From a checkpoint of a small transformer trained on Wikipedia: LayerNorm before each block.
MLP neurons of a small language model. Each row is named by its layer, matrix (up: input weights) and neuron, and shows model dimensions 112-239. Each number is 50 + 10 x the weight over its row's rms, rounded and kept within 0 to 99.
After each neuron's rows, "fires on" lists the tokens most often at its 100 highest values on Wikipedia text that the model never trained on; "fires in" lists the words (lower case) most often at its 100 highest values on Wikipedia text that the model never trained on.

L2.up16:53 47 41 43 54 42 47 48 51 54 60 29 47 41 75 56 60 56 37 41 44 49 51 29 55 48 50 57 47 65 38 41 46 38 42 27 30 36 52 39 69 67 38 44 63 59 57 53 47 56 48 59 39 64 58 55 71 39 63 47 66 55 51 54 33 48 56 40 39 51 49 62 46 56 52 72 58 64 48 54 55 40 66 49 60 53 48 53 27 56 58 62 57 40 39 33 42 63 36 58 44 42 47 56 45 38 54 69 53 55 60 66 64 60 62 73 47 54 57 55 56 42 57 29 57 51 52 57
fires on: "ad", "ine", "ty", "and", "ine "
fires in: "canada", "canadian", "county", "marine", "guinea", "is"

L2.up176:35 49 74 39 68 45 56 49 39 54 35 46 37 48 38 53 58 58 35 31 59 65 54 47 39 58 48 51 51 56 50 37 52 38 50 62 36 44 77 57 36 54 33 54 47 47 53 43 24 59 56 54 42 36 54 57 67 37 52 53 51 44 69 51 41 59 41 35 45 48 51 51 40 52 56 50 44 61 62 51 54 44 30 63 40 51 58 44 42 45 50 55 43 39 64 35 53 56 40 42 69 58 53 43 50 63 62 51 38 43 69 51 36 39 44 46 47 43 60 55 60 45 57 32 36 55 58 60
fires on: "le ", "ased ", "y ", "ic ", "al ", "ot "
fires in: "music", "single", "local", "century", "released", "based"

L2.up735:51 34 47 60 47 53 47 44 54 40 77 50 41 63 40 60 50 47 47 39 59 60 54 53 46 57 41 57 43 38 58 54 58 57 46 43 46 54 50 61 57 48 60 29 45 38 45 46 62 42 44 51 44 38 66 49 43 49 58 45 65 46 53 30 48 58 49 57 58 54 65 46 59 43 58 48 49 62 58 48 58 52 58 57 57 48 57 54 42 54 42 52 43 62 62 23 63 59 37 65 66 48 23 45 49 43 37 58 57 63 77 67 56 46 44 50 49 46 64 52 58 26 53 54 68 64 36 55
fires on: "as ", "O", "have ", "two ", "o "
fires in: "as", "have", "two", "no"

L5.up156:59 53 55 40 60 67 58 51 52 50 43 65 40 62 44 66 40 48 58 60 53 64 51 59 51 41 57 46 49 41 37 44 57 37 30 41 53 53 53 31 68 58 57 44 48 68 66 54 56 46 73 30 46 61 62 61 49 40 61 43 41 57 57 50 51 63 49 53 53 44 55 31 61 55 52 44 54 54 63 60 43 55 47 45 48 57 51 43 48 32 42 50 42 41 52 22 31 38 73 60 53 50 49 35 53 36 40 57 46 45 57 39 47 54 45 47 42 43 78 64 35 31 48 51 48 59 54 54
fires on: "they ", "ay ", "an ", "ould ", "e ", "ay"
fires in: "they", "may", "can", "could", "we"

L8.up810:47 38 51 58 62 52 56 47 52 58 40 44 47 57 67 49 63 66 54 46 52 49 33 44 42 45 59 64 64 67 38 53 45 67 47 48 52 56 25 53 49 58 40 32 50 42 40 71 59 59 73 60 59 39 45 55 50 45 54 52 45 56 47 54 29 38 61 66 51 41 45 56 62 72 61 53 56 73 49 31 66 51 72 40 44 50 31 39 37 35 45 42 46 40 49 39 59 60 63 47 64 41 48 51 50 46 66 52 41 49 64 58 49 55 39 56 39 56 50 62 55 48 46 47 53 53 83 38
fires on: "seas", "illi", "202", "201", "ing ", "as"
fires in: "season", "million", "2021", "seasons"

L6.up691:69 48 60 46 61 52 61 50 50 35 34 52 38 65 40 46 58 46 33 42 58 58 65 47 34 63 57 49 60 55 21 39 38 58 44 66 54 58 47 50 44 61 47 50 54 50 70 54 33 55 48 20 46 56 20 37 67 34 44 36 50 41 53 57 46 45 65 49 57 34 64 52 60 59 56 43 53 54 56 59 47 59 57 37 50 70 46 58 40 33 60 47 52 56 48 38 51 57 62 34 52 55 57 53 63 54 46 47 56 39 60 59 47 42 51 49 52 63 67 59 50 56 46 55 40 48 66 44
fires on: "his ", "s ", "ly ", "other ", "ent ", "its "
fires in: "his", "s", "early", "other", "its"

L5.up745:47 32 51 65 39 64 53 49 51 34 40 58 43 54 63 36 50 49 53 60 66 49 60 76 56 56 50 49 56 58 39 58 64 43 54 37 35 59 52 69 44 54 50 54 65 63 29 47 40 61 47 37 52 54 49 55 51 49 41 43 55 52 40 37 52 50 47 62 46 50 45 34 36 60 53 52 45 45 59 64 56 55 50 55 55 66 64 52 51 58 26 49 58 56 62 34 58 38 44 35 55 67 42 58 47 29 45 54 50 59 54 47 39 67 55 53 60 58 44 44 34 46 46 58 41 48 38 69
fires on: "and ", "but ", "r", "In", "ind", "ist"
fires in: "and", "but", "debut"

L2.up72:55 44 30 48 52 44 55 49 53 67 60 60 57 47 52 31 33 66 54 46 64 51 61 37 34 32 64 39 69 59 46 55 57 43 47 46 60 40 63 44 55 54 63 41 76 65 35 62 53 42 23 35 70 65 35 56 53 55 44 54 55 42 44 58 34 46 50 39 58 46 47 32 42 33 41 34 51 63 38 52 41 45 61 37 48 61 51 57 53 55 52 56 59 52 68 39 42 61 45 61 52 65 45 50 53 51 62 62 46 42 44 54 46 53 43 63 73 58 67 61 56 38 45 34 19 54 36 54
fires on: "and ", "oh", "over ", "o", "est ", "where "
fires in: "and", "over", "where", "west"

L2.up980:38 62 42 44 62 63 45 46 62 43 54 52 55 41 47 49 45 42 29 48 53 43 72 40 23 62 52 51 54 53 41 38 52 56 50 62 49 30 41 38 70 55 63 38 75 67 46 57 46 50 56 51 60 66 31 56 59 45 65 56 45 50 53 65 35 43 69 45 43 41 44 68 44 50 53 52 64 61 54 52 46 53 63 41 36 45 45 52 32 51 76 44 54 47 49 63 39 66 59 42 59 56 50 50 63 41 45 61 35 59 33 48 60 56 57 40 58 53 64 57 48 51 51 50 46 48 53 53
fires on: "ou", "v", "ing ", "e ", "le ", "i"
fires in: "service", "including", "group", "title", "groups"

L2.up481:28 44 68 47 54 42 42 57 64 42 48 49 54 46 71 40 41 65 27 71 55 41 49 64 59 56 52 40 55 34 65 62 59 42 61 54 46 45 35 42 48 42 50 41 52 65 47 31 51 53 63 45 62 44 60 48 60 32 41 61 53 49 36 41 60 76 40 51 72 30 37 56 44 40 53 63 49 53 48 36 41 61 49 29 59 39 50 52 56 51 56 35 44 49 65 52 33 46 52 41 43 51 52 43 55 43 45 58 37 47 66 57 52 49 55 45 44 39 64 37 36 55 64 49 69 52 54 35
fires on: "ame ", "most ", "d ", "as ", "ke "
fires in: "became", "did", "most", "name", "almost"

L2.up608:51 43 66 40 50 54 50 54 45 63 30 49 49 42 42 49 59 61 25 47 53 44 65 44 65 26 52 54 64 60 57 50 33 37 39 49 35 29 49 50 50 61 46 58 39 71 48 51 46 45 47 45 58 47 40 50 51 42 33 71 52 49 52 60 63 53 44 38 52 44 36 48 58 51 61 74 54 42 36 46 47 65 54 43 52 52 40 45 53 56 73 48 45 52 42 68 57 48 47 30 47 44 36 37 60 52 51 39 61 59 54 61 51 64 65 47 48 72 55 50 45 41 68 57 62 57 69 54
fires on: "on ", "own ", "o ", "or "
fires in: "season", "jason", "down", "ambassador", "von"

L5.up697:58 51 42 59 51 44 52 45 45 33 50 45 53 40 39 36 57 50 40 47 47 54 44 55 53 57 53 48 56 59 61 50 33 58 18 46 43 43 63 63 53 84 49 48 54 73 45 34 36 47 59 59 52 66 60 50 59 47 59 61 57 53 44 29 61 44 43 57 72 49 42 62 52 47 63 57 39 67 50 47 54 53 39 53 60 50 42 46 54 41 52 58 46 60 63 31 52 58 41 43 48 42 55 47 43 55 39 53 46 55 52 59 62 63 54 62 33 71 57 65 45 52 57 45 43 46 50 60
fires on: "of "
fires in: "of"

L5.up559:57 42 34 46 45 44 46 50 48 55 49 31 45 34 63 60 45 54 38 51 63 59 74 57 55 59 78 37 69 51 58 61 52 51 18 54 41 36 48 49 45 48 50 51 64 48 53 60 55 51 55 38 50 44 56 63 52 63 68 50 42 48 57 51 54 29 39 70 65 41 55 62 52 43 69 41 48 61 56 50 47 45 64 56 55 58 52 53 36 56 35 63 43 46 62 29 50 55 57 50 53 62 52 39 51 35 65 53 37 66 52 59 58 49 43 48 71 63 47 46 51 42 40 61 43 61 47 53
fires on: "as ", "p", "st", "ic", "es ", "or"
fires in: "as", "estudios", "chicago"

L2.up687:40 32 55 56 55 41 47 47 44 45 51 63 49 36 47 35 45 52 35 45 44 62 58 48 45 44 58 39 66 41 53 55 52 44 52 58 34 36 54 57 64 41 67 43 43 48 49 37 59 47 49 37 54 42 55 52 45 48 47 43 69 22 44 32 50 49 56 55 46 30 45 44 50 32 59 67 75 59 44 56 60 46 56 49 65 54 56 42 58 45 41 58 32 57 41 48 64 59 58 50 59 38 54 51 45 55 44 56 47 41 55 43 57 53 56 41 63 48 63 61 37 52 46 38 45 43 40 47
fires on: "at ", "after ", "en ", "y ", "t ", "th "
fires in: "when", "after", "what", "at", "by", "with"

L5.up481:66 44 38 44 62 43 34 49 50 49 54 35 37 52 55 45 49 48 60 58 39 63 61 54 51 46 58 43 68 48 46 43 34 52 34 57 42 22 58 32 57 63 62 64 57 54 62 43 54 48 54 39 53 48 49 48 34 47 44 65 60 44 68 37 35 44 73 49 52 38 58 52 47 52 63 63 55 56 42 52 65 58 31 46 47 62 48 53 51 54 70 57 54 55 48 57 45 55 31 40 70 44 27 36 25 51 51 77 40 46 50 47 51 63 48 61 41 52 44 50 58 52 53 31 56 60 35 44
fires on: "u", "ph", "and ", "ar"
fires in: "and", "studio", "studies", "hua", "physical", "huygens"

L2.up174:28 57 49 52 42 52 50 46 57 31 50 42 59 47 43 48 45 53 42 40 58 38 56 68 46 48 53 56 65 35 46 60 46 45 48 47 53 60 53 51 37 68 32 47 65 42 70 31 49 41 54 41 53 78 34 52 56 39 55 36 49 44 70 51 51 41 34 56 63 48 53 40 43 44 47 48 57 50 45 51 62 56 62 52 63 61 44 46 60 56 67 52 63 37 52 46 43 55 69 51 41 68 32 53 71 49 45 54 21 41 57 44 49 46 69 61 55 61 51 56 21 58 57 56 52 43 56 54
fires on: "that ", "tis", "es", "t ", "res", "ates "
fires in: "that", "british", "scottish", "states"

L5.up398:54 53 47 50 71 44 46 50 57 32 54 51 54 43 49 22 45 56 49 55 25 46 52 62 50 48 46 38 60 61 70 61 46 65 36 59 55 59 55 59 43 59 53 34 56 68 38 55 35 42 54 57 49 46 64 62 54 24 50 37 56 46 37 28 65 48 53 71 50 57 52 43 53 68 71 59 49 45 32 53 49 69 73 35 55 52 48 51 46 52 43 47 28 50 49 49 53 41 33 48 48 38 59 32 53 55 41 25 36 59 63 57 51 57 42 69 42 35 62 69 28 47 50 64 40 53 59 51
fires on: "ir", "ord", "pl", "first ", "9", "d "
fires in: "first", "order", "virginia", "91", "third", "94"

L5.up605:60 53 47 54 59 42 38 45 32 44 37 60 63 54 46 47 43 48 46 46 41 36 48 47 48 47 55 42 45 50 53 49 39 38 40 44 42 39 48 77 55 67 64 36 42 48 52 52 48 46 47 36 51 47 47 42 62 56 56 44 46 56 56 42 73 38 47 54 62 49 51 55 47 38 51 55 56 63 63 29 53 77 39 40 67 61 58 63 30 53 52 58 39 51 50 45 56 48 61 42 59 50 60 48 50 43 54 44 46 62 65 57 38 62 39 61 59 67 58 63 46 64 56 38 37 56 70 48
fires on: "and ", "or "
fires in: "and", "or"

L2.up632:48 41 55 39 56 46 53 38 58 51 48 44 55 29 61 54 62 56 47 37 69 54 62 46 39 52 41 45 47 54 57 45 60 50 42 47 38 51 57 36 65 61 40 53 60 70 57 27 56 51 51 40 41 49 60 35 37 34 40 63 39 45 53 45 49 48 47 37 42 46 54 50 56 61 54 69 61 68 60 54 67 36 49 52 38 48 64 57 41 54 72 52 52 56 49 52 26 77 30 38 36 51 46 42 70 47 37 61 54 53 57 65 54 43 51 59 50 53 65 53 54 40 71 49 43 60 36 62
fires on: "th ", "ir ", "h ", "ic", "os", "i"
fires in: "north", "air", "high", "music", "british"

L5.up680:30 45 51 50 43 47 52 97 54 54 47 35 51 46 43 35 56 45 53 50 56 65 44 59 53 54 50 53 42 43 56 44 58 58 39 36 40 44 47 69 52 48 55 50 46 43 55 54 38 38 31 46 42 49 38 62 54 65 48 49 56 51 68 36 53 42 59 41 48 44 49 59 55 44 56 56 59 63 54 40 68 49 46 37 57 49 41 55 45 55 53 48 25 52 40 41 56 37 59 49 44 47 52 63 50 52 64 51 63 51 53 37 42 45 45 59 46 70 59 62 33 49 51 60 31 59 45 63
fires on: "be", "It ", "pre", "to ", "cre", "I "
fires in: "it", "before", "to", "began", "he"

L2.up343:35 46 45 41 61 59 52 60 35 22 42 38 64 31 45 54 57 40 35 35 75 53 53 48 41 41 42 53 50 53 33 34 40 46 28 47 42 45 63 62 43 43 63 36 48 60 61 39 42 60 50 65 59 49 62 57 43 59 71 48 56 37 57 62 71 52 51 46 53 33 41 51 41 39 77 44 46 54 66 54 49 69 38 44 45 56 52 58 35 52 38 57 43 51 62 50 58 52 44 55 38 61 55 44 57 46 58 53 34 61 59 56 50 48 56 51 46 58 47 60 37 44 44 49 48 65 57 61
fires on: "an ", "is ", "be ", "ing "
fires in: "is", "an", "be", "than", "being"

L2.up943:31 60 63 39 50 50 42 43 27 40 49 54 55 53 38 42 48 39 38 50 52 58 66 49 31 28 60 45 53 61 43 62 62 58 47 60 34 45 62 32 47 71 63 36 58 52 63 45 61 45 38 48 47 37 60 52 32 54 68 39 50 58 73 45 55 50 49 53 44 50 58 33 41 49 37 33 53 45 55 39 52 63 68 53 56 55 53 32 49 61 45 49 59 65 66 40 41 50 58 56 49 62 57 45 55 67 55 52 22 47 40 60 49 79 64 39 60 39 52 62 58 36 49 45 44 58 49 48
fires on: "om", "al ", "ing ", "un", "ht ", "le "
fires in: "being", "central", "right", "thomas", "running", "runs"

L7.up182:56 66 54 51 52 35 53 48 45 52 38 54 47 56 46 46 54 38 37 55 64 23 59 61 55 39 47 51 47 59 58 42 31 39 43 35 34 52 36 64 61 45 68 54 47 46 62 46 59 61 71 54 46 42 52 54 46 61 70 55 54 57 75 36 57 38 40 58 45 37 61 67 36 44 60 35 60 54 54 41 49 63 45 44 43 58 49 36 54 44 37 31 36 36 72 33 70 41 40 52 59 41 49 62 44 49 57 58 52 47 52 47 44 51 52 46 49 45 71 51 44 39 49 48 33 65 60 63
fires on: "also ", "be ", "ely ", "is ", "she "
fires in: "also", "be", "is", "she", "widely", "have"

L5.up802:68 48 42 55 61 43 48 61 43 56 59 48 58 40 46 47 49 48 41 56 55 60 53 48 56 56 48 16 47 57 47 50 50 30 56 39 33 60 46 53 57 57 54 54 75 59 77 33 38 58 59 42 54 55 64 49 61 30 40 58 55 21 51 40 49 59 56 38 46 46 45 53 37 39 55 46 65 53 33 46 48 64 55 11 48 50 53 44 60 75 57 33 40 44 59 60 44 67 36 38 38 52 49 51 57 64 41 55 51 50 50 53 69 46 54 40 58 48 50 59 52 54 55 67 49 31 44 34
fires on: "h", "al ", "first ", "ree ", "y ", "two "
fires in: "several", "first", "three", "many", "two"

L2.up122:66 30 43 58 50 61 58 69 37 56 57 48 61 30 55 47 44 57 36 32 64 60 58 56 37 57 49 52 47 44 35 51 45 40 37 49 43 61 48 59 56 43 55 44 62 50 56 42 64 50 51 43 51 70 48 29 28 48 46 60 50 39 48 64 42 42 61 55 54 28 48 33 44 40 50 61 71 71 44 53 53 66 55 49 48 43 51 47 31 46 55 48 47 31 42 55 27 59 71 49 54 58 44 43 64 44 30 57 49 40 54 26 53 62 47 46 49 39 60 62 35 58 44 54 27 69 46 57
fires on: "s ", "th ", "em", "ough ", "more ", "e"
fires in: "north", "as", "s", "more", "though", "them"

L5.up420:53 37 41 35 31 63 52 55 44 44 55 50 60 35 69 43 41 47 39 56 53 54 53 58 50 30 55 49 46 56 56 40 40 51 39 54 34 51 55 37 45 50 31 52 56 44 50 46 42 48 37 42 49 52 46 55 57 49 62 52 48 61 46 24 45 28 46 44 57 54 49 51 51 52 44 49 55 62 61 43 56 63 61 43 61 49 63 56 28 45 55 76 63 54 44 46 61 44 52 54 59 48 57 55 46 53 58 70 30 46 64 34 45 55 62 51 53 52 59 63 43 39 60 64 45 62 54 39
fires on: "and ", "or ", "ere ", "e ", "more ", "o "
fires in: "and", "or", "there", "we", "more", "so"

L5.up753:38 60 49 39 52 69 44 64 59 35 29 23 39 62 71 37 55 44 52 37 55 58 43 60 47 60 50 47 42 18 40 44 59 71 33 53 54 57 48 46 48 61 45 38 45 55 43 50 41 42 47 46 54 41 46 42 46 51 51 43 66 34 59 43 65 62 45 43 62 38 68 60 37 63 43 50 48 74 55 51 41 41 49 51 52 31 35 64 54 50 64 49 41 45 57 39 66 66 34 54 34 62 48 63 42 52 64 57 56 48 61 46 51 62 64 56 57 70 50 46 38 66 48 59 45 61 44 56
fires on: "le", "te", "Le", "A", "e", "ted "
fires in: "college", "league", "team", "started", "sheet"

L2.up35:49 30 39 49 57 27 42 55 35 48 57 54 46 55 57 59 40 48 59 55 72 43 50 55 56 49 41 45 48 48 45 40 46 50 47 74 53 65 43 61 40 55 55 27 37 40 74 44 37 37 43 60 51 36 64 47 55 59 43 72 55 51 47 42 43 59 51 59 57 55 62 54 62 55 59 44 41 46 48 56 55 79 59 56 68 63 57 34 63 41 72 55 58 55 55 42 57 44 43 62 32 54 43 39 46 57 47 47 45 48 30 53 60 55 44 56 47 57 66 56 47 40 46 55 62 66 40 55
fires on: "have ", "a ", "two ", "ain"
fires in: "have", "a", "two", "contains"

L2.up312:26 36 54 42 54 40 41 58 41 37 56 59 71 40 60 60 43 63 49 52 45 51 54 46 61 48 74 63 41 30 52 35 41 46 37 55 56 49 51 74 61 34 65 38 59 35 53 45 51 59 41 29 65 34 42 65 58 45 51 45 58 53 64 44 55 32 46 42 50 41 57 36 38 40 61 49 54 79 44 41 38 47 62 44 48 57 43 44 58 33 55 33 47 45 61 46 50 49 62 50 42 67 57 60 46 52 44 52 39 35 46 61 41 54 61 51 58 53 62 66 43 58 43 58 46 39 49 47
fires on: "after ", "fore ", "un"
fires in: "after", "before", "would"

L6.up126:39 30 35 42 52 63 33 67 42 69 41 40 39 46 40 40 70 60 34 46 62 55 49 62 31 45 32 56 64 58 45 32 50 44 43 51 55 38 45 68 57 56 45 59 69 44 49 57 58 43 50 32 50 68 51 54 64 48 46 41 38 44 48 49 66 54 59 42 56 43 47 48 38 49 80 45 53 62 55 51 55 46 54 43 42 61 62 59 49 56 67 40 56 50 44 48 48 60 41 58 57 39 52 35 65 29 58 40 62 60 44 41 59 40 66 54 43 69 59 57 39 50 63 56 44 35 51 44
fires on: "was ", "adi", "di", "is ", "en"
fires in: "was", "is", "traditional", "slam", "addition", "became"

L2.up142:50 31 55 53 56 64 52 53 52 59 43 38 53 66 43 39 34 52 32 45 47 69 57 54 32 58 52 46 52 57 54 51 41 53 46 44 23 54 46 55 60 62 50 45 50 63 41 53 56 64 56 47 57 54 67 46 55 58 57 45 55 40 50 54 51 29 47 47 56 64 45 62 50 44 61 63 57 54 45 44 42 66 68 50 63 52 54 47 29 44 43 67 50 64 53 56 52 57 59 49 52 43 57 40 49 63 52 67 42 39 58 62 43 55 51 44 45 64 68 60 41 45 52 47 34 54 33 57
fires on: "between ", "er ", "from ", "for ", "ation "
fires in: "between", "from", "for", "of", "with", "operation"

L2.up1020:37 53 47 47 65 49 46 44 59 51 39 51 41 37 47 65 72 60 47 42 65 50 50 46 56 63 44 62 58 45 60 41 61 36 39 69 41 42 48 68 57 70 58 52 38 39 48 47 48 55 28 42 57 42 60 46 48 47 63 46 68 45 57 51 25 43 65 36 54 51 60 55 54 45 58 53 42 70 41 59 58 48 39 43 55 62 57 67 45 53 60 50 54 59 55 32 48 79 44 53 56 45 53 50 50 56 38 35 63 42 54 45 62 62 52 63 50 63 53 66 49 48 58 31 48 38 54 66
fires on: "A ", "a ", "N ", "L ", "ed "
fires in: "a", "n", "served", "l", "isbn"

L6.up611:45 66 56 45 48 49 53 66 52 43 50 50 40 47 41 54 44 45 48 69 43 60 51 61 39 34 74 43 61 48 41 52 47 49 39 57 46 49 58 36 55 54 51 53 60 43 62 60 48 15 68 30 51 63 34 51 62 55 49 47 52 47 43 48 49 31 45 54 63 32 50 40 64 65 50 40 65 62 68 45 32 43 55 32 49 56 59 38 41 56 42 37 31 46 46 41 51 51 67 57 52 39 38 42 51 41 53 38 46 27 60 45 64 50 51 51 78 43 60 59 45 50 49 38 53 63 40 44
fires on: "that ", "ic"
fires in: "that", "chicago"

L2.up305:49 52 64 49 68 37 53 46 58 66 55 44 57 42 46 55 75 52 30 57 54 47 62 49 47 39 46 42 47 51 57 48 56 37 39 74 50 59 49 34 50 59 54 57 46 34 52 46 52 39 56 37 61 44 40 44 64 33 59 54 64 50 41 58 55 47 41 48 59 57 51 54 49 39 50 55 48 54 41 50 44 55 56 60 32 61 49 37 42 55 52 31 46 30 55 36 32 58 44 42 59 52 34 44 36 57 63 49 48 59 48 38 39 57 53 49 54 67 65 40 59 58 68 52 51 57 56 59
fires on: "on", "on ", "or ", "ion", "ay", "ast"
fires in: "season", "london", "seasons", "madison", "today"

L5.up655:53 24 58 57 40 54 41 66 47 31 45 42 39 36 48 37 38 43 65 61 52 39 65 67 43 53 65 51 67 47 65 42 65 55 55 41 27 45 51 42 48 65 64 65 54 78 44 54 57 38 32 33 54 39 46 37 44 43 46 43 50 39 51 36 36 46 44 63 66 41 51 47 53 48 60 62 39 53 67 35 55 55 43 44 50 61 49 66 51 53 57 62 50 56 58 60 55 59 58 42 50 65 52 45 51 52 48 55 54 58 53 49 47 72 52 44 56 73 59 58 37 48 55 50 44 37 40 55
fires on: "and ", "but ", "ough "
fires in: "and", "but", "though"

L2.up99:57 40 39 55 67 64 59 40 47 56 39 34 50 38 67 42 55 47 43 42 55 62 58 51 33 41 48 48 42 38 52 35 41 46 43 38 51 70 71 30 61 46 59 63 54 51 52 40 52 56 62 37 50 51 54 42 41 47 51 44 55 53 54 51 40 41 47 55 63 50 41 46 34 49 67 48 59 59 53 52 57 47 40 60 51 68 50 51 31 51 77 41 32 45 62 53 58 51 57 58 64 45 57 52 55 46 52 45 40 45 54 32 59 49 46 49 40 65 49 68 33 63 55 41 48 44 51 66
fires on: "th ", "h ", "ing ", "ve ", "ot "
fires in: "north", "high", "with", "ve", "world", "their"

L2.up287:47 69 55 68 53 42 53 48 43 44 45 41 69 46 60 36 43 44 25 35 49 59 56 42 45 51 54 45 55 52 58 57 47 52 35 43 53 23 50 67 54 53 58 43 38 55 42 52 51 45 50 56 39 56 39 58 70 65 55 49 58 49 67 57 57 51 25 41 61 56 50 59 57 49 54 49 48 59 58 57 47 75 45 54 54 43 46 51 32 45 59 52 47 50 46 38 53 63 49 56 46 45 59 54 64 46 65 41 37 52 65 38 48 74 41 64 44 64 44 54 55 48 52 38 45 38 57 57
fires on: "be", "us", "ce", "e"
fires in: "began", "being", "before", "business", "succeeded"

L6.up519:42 26 60 57 53 55 50 69 56 54 25 34 58 52 44 49 54 60 49 37 43 48 63 71 59 45 46 49 50 23 40 58 59 59 58 43 44 44 40 50 56 42 53 37 64 54 50 66 53 31 67 46 58 40 46 54 45 55 42 55 61 42 55 64 53 52 30 50 57 46 69 55 48 57 61 37 65 32 50 48 44 54 49 50 50 57 49 52 70 43 50 64 34 50 58 45 54 28 57 53 48 35 47 29 54 74 39 47 46 44 47 40 43 57 50 64 58 69 42 49 36 55 75 48 54 45 48 48
fires on: "th", "sec", "si"
fires in: "second", "three", "third", "others"

L2.up868:58 41 65 46 44 58 57 49 44 37 41 62 60 42 43 39 56 45 59 46 43 58 56 53 28 50 53 66 44 48 49 56 55 50 43 60 47 25 43 45 52 46 51 42 45 64 51 52 67 37 25 52 58 70 33 49 53 43 41 36 52 40 64 52 36 44 38 49 52 33 68 59 41 44 48 45 46 56 44 54 54 48 50 41 47 59 51 59 43 43 49 54 37 52 41 63 44 57 52 40 44 60 65 65 38 55 55 42 49 59 73 23 41 46 56 46 35 43 45 56 45 59 47 47 25 60 49 56
fires on: "est ", "er ", "ce ", "eld ", "Inter"
fires in: "force", "power", "west", "field", "southwest"

L5.up638:54 48 43 42 44 46 54 49 21 41 59 55 45 49 31 46 37 51 55 50 40 67 49 43 48 46 44 22 39 70 54 52 47 55 51 37 36 50 55 43 53 61 42 52 82 64 49 41 43 72 48 28 59 62 50 40 50 44 58 50 61 49 57 53 36 57 49 48 52 50 56 22 47 37 56 33 53 50 42 64 55 49 52 40 63 61 54 51 40 42 54 66 59 53 54 36 42 62 50 55 51 45 48 52 42 62 61 39 41 50 52 52 53 72 43 58 50 70 55 61 57 60 56 50 50 49 45 63
fires on: "and "
fires in: "and"

L2.up773:53 40 49 46 56 44 45 41 55 42 54 40 45 42 66 45 54 57 44 37 36 43 68 44 52 44 42 40 59 46 56 33 48 34 55 42 26 43 48 44 54 36 46 36 61 49 45 43 49 67 42 50 51 39 55 61 54 39 51 51 54 32 50 56 58 60 36 62 39 52 51 44 48 50 56 61 52 72 51 43 51 62 79 55 60 47 56 46 41 41 43 61 38 43 67 61 42 53 43 72 39 48 41 29 58 32 50 45 49 45 66 57 55 57 40 60 50 35 53 51 51 56 52 53 46 44 35 41
fires on: "ad", "aw", "ed"
fires in: "canada", "canadian", "london", "live", "lewis", "law"